config.yaml
num_hidden_layers: 8
num_attention_heads: 6
intermediate_size: 768
vocab_size: 4096
hidden_act: "swiglu"
rope_theta: 500000.0
rope_fraction: 1.0
init_std_down: 0.0
schedule: "wsd"
final_lr_fraction: 0.0
dataset: "wikipedia_en"
MLP neurons of a small language model. Each row is named by its layer, matrix (gate and up: input weights) and neuron, and shows model dimensions 64-191. Each number is 128 + 24 x the weight over its row's rms, rounded and kept within 0 to 255. Numbers have three digits each. A neuron's up and down rows have the sign that makes its largest values positive.
Before each neuron's rows, "fires on" lists the tokens most often at its 100 highest values on Wikipedia text that the model never trained on.

fires on: ".", "/", " .", " y", " appear", "iz"
L4.gate703:138167089162124100095130105138147085157081162164099099140100162128177100133116122134129122105134141065113137123121095156138146161122164157133134134128125111100110136091081118120125114119149162087128118118121132107137196144102158119115163157102105101129126137096098147135135115148132103190152185083121119079114138135132138094125143143109173109143119122171151156114112106137172181121114
L4.up703:121123128130113114141139117092156143154115162131118143143123118162144144135123104147126113162160137130123140154117115118142098117124127080142074130155119134129113182127130119123078126108098110137114143130120124164097109184109126082117149118170081125129112130134126107134131131163122124147088171113116141181136133126132149135110127105155155145109146121158152102150140157095085105136158

fires on: "-", "ust", "A", "I", "it"
L4.gate157:136105135154151093137125134130155151098121109137131120183117197153174149145118109147142165127100107127153102120132136083126109140180101125110183113111085170156095129144111123122138125104118123127067117146145179114118075149118174114138144109143131115098116116074157136121124104157146148152171127130133114097131159151129160114132139191126148101110134132135110145154116125108141113143146
L4.up157:151144115126112148131124110157132174114144084132151140107127123141155122106160140125121135141138141092132109104114119173102137155095112108171119168183107123156075117117170105122163162098124155146077129111104177076135092156188126143164142131151097121117156121124111103126174147124126125087117152125137116088122147143126178162141155119126151129110137090134167141141181098118118099143168

fires on: "m", "ust", "s", "est", "ot", "er"
L4.gate396:136143123139126136165125152088164104124154091093125079103120152119138146127129120125117112135149145147126117136115084112158101145153086150118165114134129175112194111148094132133130121113097146140166071189131086122098150148170146126105102148144073102129110109094133148142132088151141131130149131138125110140158122150099151084098102135141141152184101090113107080115117132152147126079143
L4.up396:130144113108098139124144120105093126133129103154157134161095179152103137144100081142145166135075119130143136134115113111124155124121150139111141126130096136176148129154157137123145112115134142113148162146143083117104123115189165103126165104123134086141143124099158144141132152110147119144121143131132102135115100139112143151147117130075131167094133127087090138128080112140112149137211

fires on: " en", " of", " de", "st", "-"
L4.gate115:083115138149095081112111145147154126118130102113165125129130150127111139093149162098081125114161106126203122111141154137097098130163161103142102094162152129132146106122119104108105114113113106133100144140184109133136109115149136127149144108127114063126129153120125163130121157134135046125135139115150145134133098118149112141145146154098149142176119179141155116138104142125157126139112
L4.up115:098108129106129118139099143123117103139180113149137124112148109102137160079166145113125105178117134102091161138117156121126105128103148134154153143169137139132180102140096141112176144123098102112119124130116124114173091126143107140154160109150122093107145081124112107104115152152159141121089180107109113134102138147122085142156103114105135140156149131093132145097116137132121125111148

fires on: " w", "w", "W", " to", "r"
L4.gate344:123140188126137160112141133165107143132147147147146141133104124072095151117119111176117170150124147125118100100115145183081131143146119095101134169101165123179139108189137126091127149156090138142117098131095142127142120109088158161159138068155103138150108139110143125110137083131140118095135095134122131138114125139151166096134085125117128137083146136137117137129139135125161112140173
L4.up344:132157118146164144165080142101132135139127115141175149118151115092120093143096132166118165171114154128110121144126149129134112141157105153095088087160122108123132168121125109106130126163129108112128162139110117126115127086154126141099160093162187160131110106168097135143119078142157143115163153174153127077122123134150152122114130112136094130132124132120081146127123126117099156130194

fires on: "'", "ul", ".", " sh", "ill", "ar"
L4.gate313:123145112089152087143090167099163113110116127151147132160071120151148126108156178149146105148132094101122139156101131098142174130141159148115162032165125159138136141129132131117117129148165144097136120086129120119140118137130131139104112131120146160133084161120159146124163124132104132124171139124144118124098134135094128144105114140100117124189104141136099104102109121173124139133118
L4.up313:155124114156170140137139164125134119113139142119102130123115121149110137140133143118145116144145135102121083107106132124085160121094130098118124152111130096064139127108096121134120180159110157105115101055132159106125119180117108133126116082151129129136117180177167108117118093111137160128143103119172084107129151127142112086094169086147099126173132138098145064084155123108128139115141

fires on: "W", "w", "\n", "Wh", "0", "ris"
L4.gate231:112106164103149144140132143109099131159092153149124124151109155135138115085159107177145097156124094109105150137146105133114137119159156139085090171169163118136172135114117115099117163107137122136130145134150129138134115152175157196130128155151095102096146149134104148115134098125119138117052117123133138171140130168154131145145116108141127112088126125150113155132137112109138112147172
L4.up231:092119084112134157138115131167113130117108142130155097151146125173101136124142114148085148109103096136119167083152167120133127122141118110066134128131124069141135138067122127125155169149111075117122153129142121127128146161110134145093125082103111091153132144134184143109139088175133168176144157106105163127132106181108164093120085137115136081120138111127124167129136128098102131124091

fires on: ".", "\n", "°", ")"
L4.gate50:099102146149126112116137152095161140124149102141103138190116103119136142132184132155108106102125062179141089102137115088121152127136131183151102082134115148154116161171160092119114140110115166143109122149130113079147144112135146122111109132101105138113120118140113118172137124141142121156160118168124134098135088149121119096162159122094130114140130102101138157171137148152152119124104
L4.up50:126127119115152119133145142143108144086090145176129135118130131137160155115122148164129123143125146107155139123135116130147141144089111165118095078124162130128099165140095100135134116155070164113135092099118108083122127159165133140178121158114136087148135107153122135108149089128124138135134153124123114104144146142100118126137148166106120114151127161129095104100124144119141127125156

fires on: "\n", "ist", "ember", " re", ".", " form"
L4.gate287:159110146153150144134106091125113119085114077120123134129072156155110122136121137140116125144117114101135160155121081116132110177157126142113143128141120159137134167094140112119109138140158100141122153122131160124117190134134152126127152131088114118114122101105096101161133131110127133094146143139106154123091123145093102146153105124101141142121097141130108121133138108080137138143108
L4.up287:133117108081098135126134121083126108123133108111118097121109128103164156154153130144101114128159090123119113126143141107110129147086121112147132112155174111181097094183119120166171126129130117081103101113130150029139174128122152125172145143085129119154132129094099167104115075146118121194144089137120112141155173088147142125160141112130113118148121127110123108102118111116143139120143

fires on: " km", " mi", "^{", " ft", "m", "s"
L4.gate609:135149096163147087113120113158117139137132157145136116085130139111101079118104095126164138126161135095152161139103124149152114143118104177131125156161145130134171130175086077121131136089147174168143145143146112092162123111124113142119121140140130093133163090106128136143115106109160090126124122154166121082144105116096095118097147095131144148131144119106130156148138185098119108127086
L4.up609:100144160091150102144076109123124179116102158139135152154114123146049114121112115125162142121129115152132157122133136153145117145142164114103140083111136077163155156127125129127141140121106165176151102140154103127153135099133125187128141106098121132107160166127094142106160097097122085123117128161150138111134119122099147104114152126158157150151148111114085140142136131133157122165158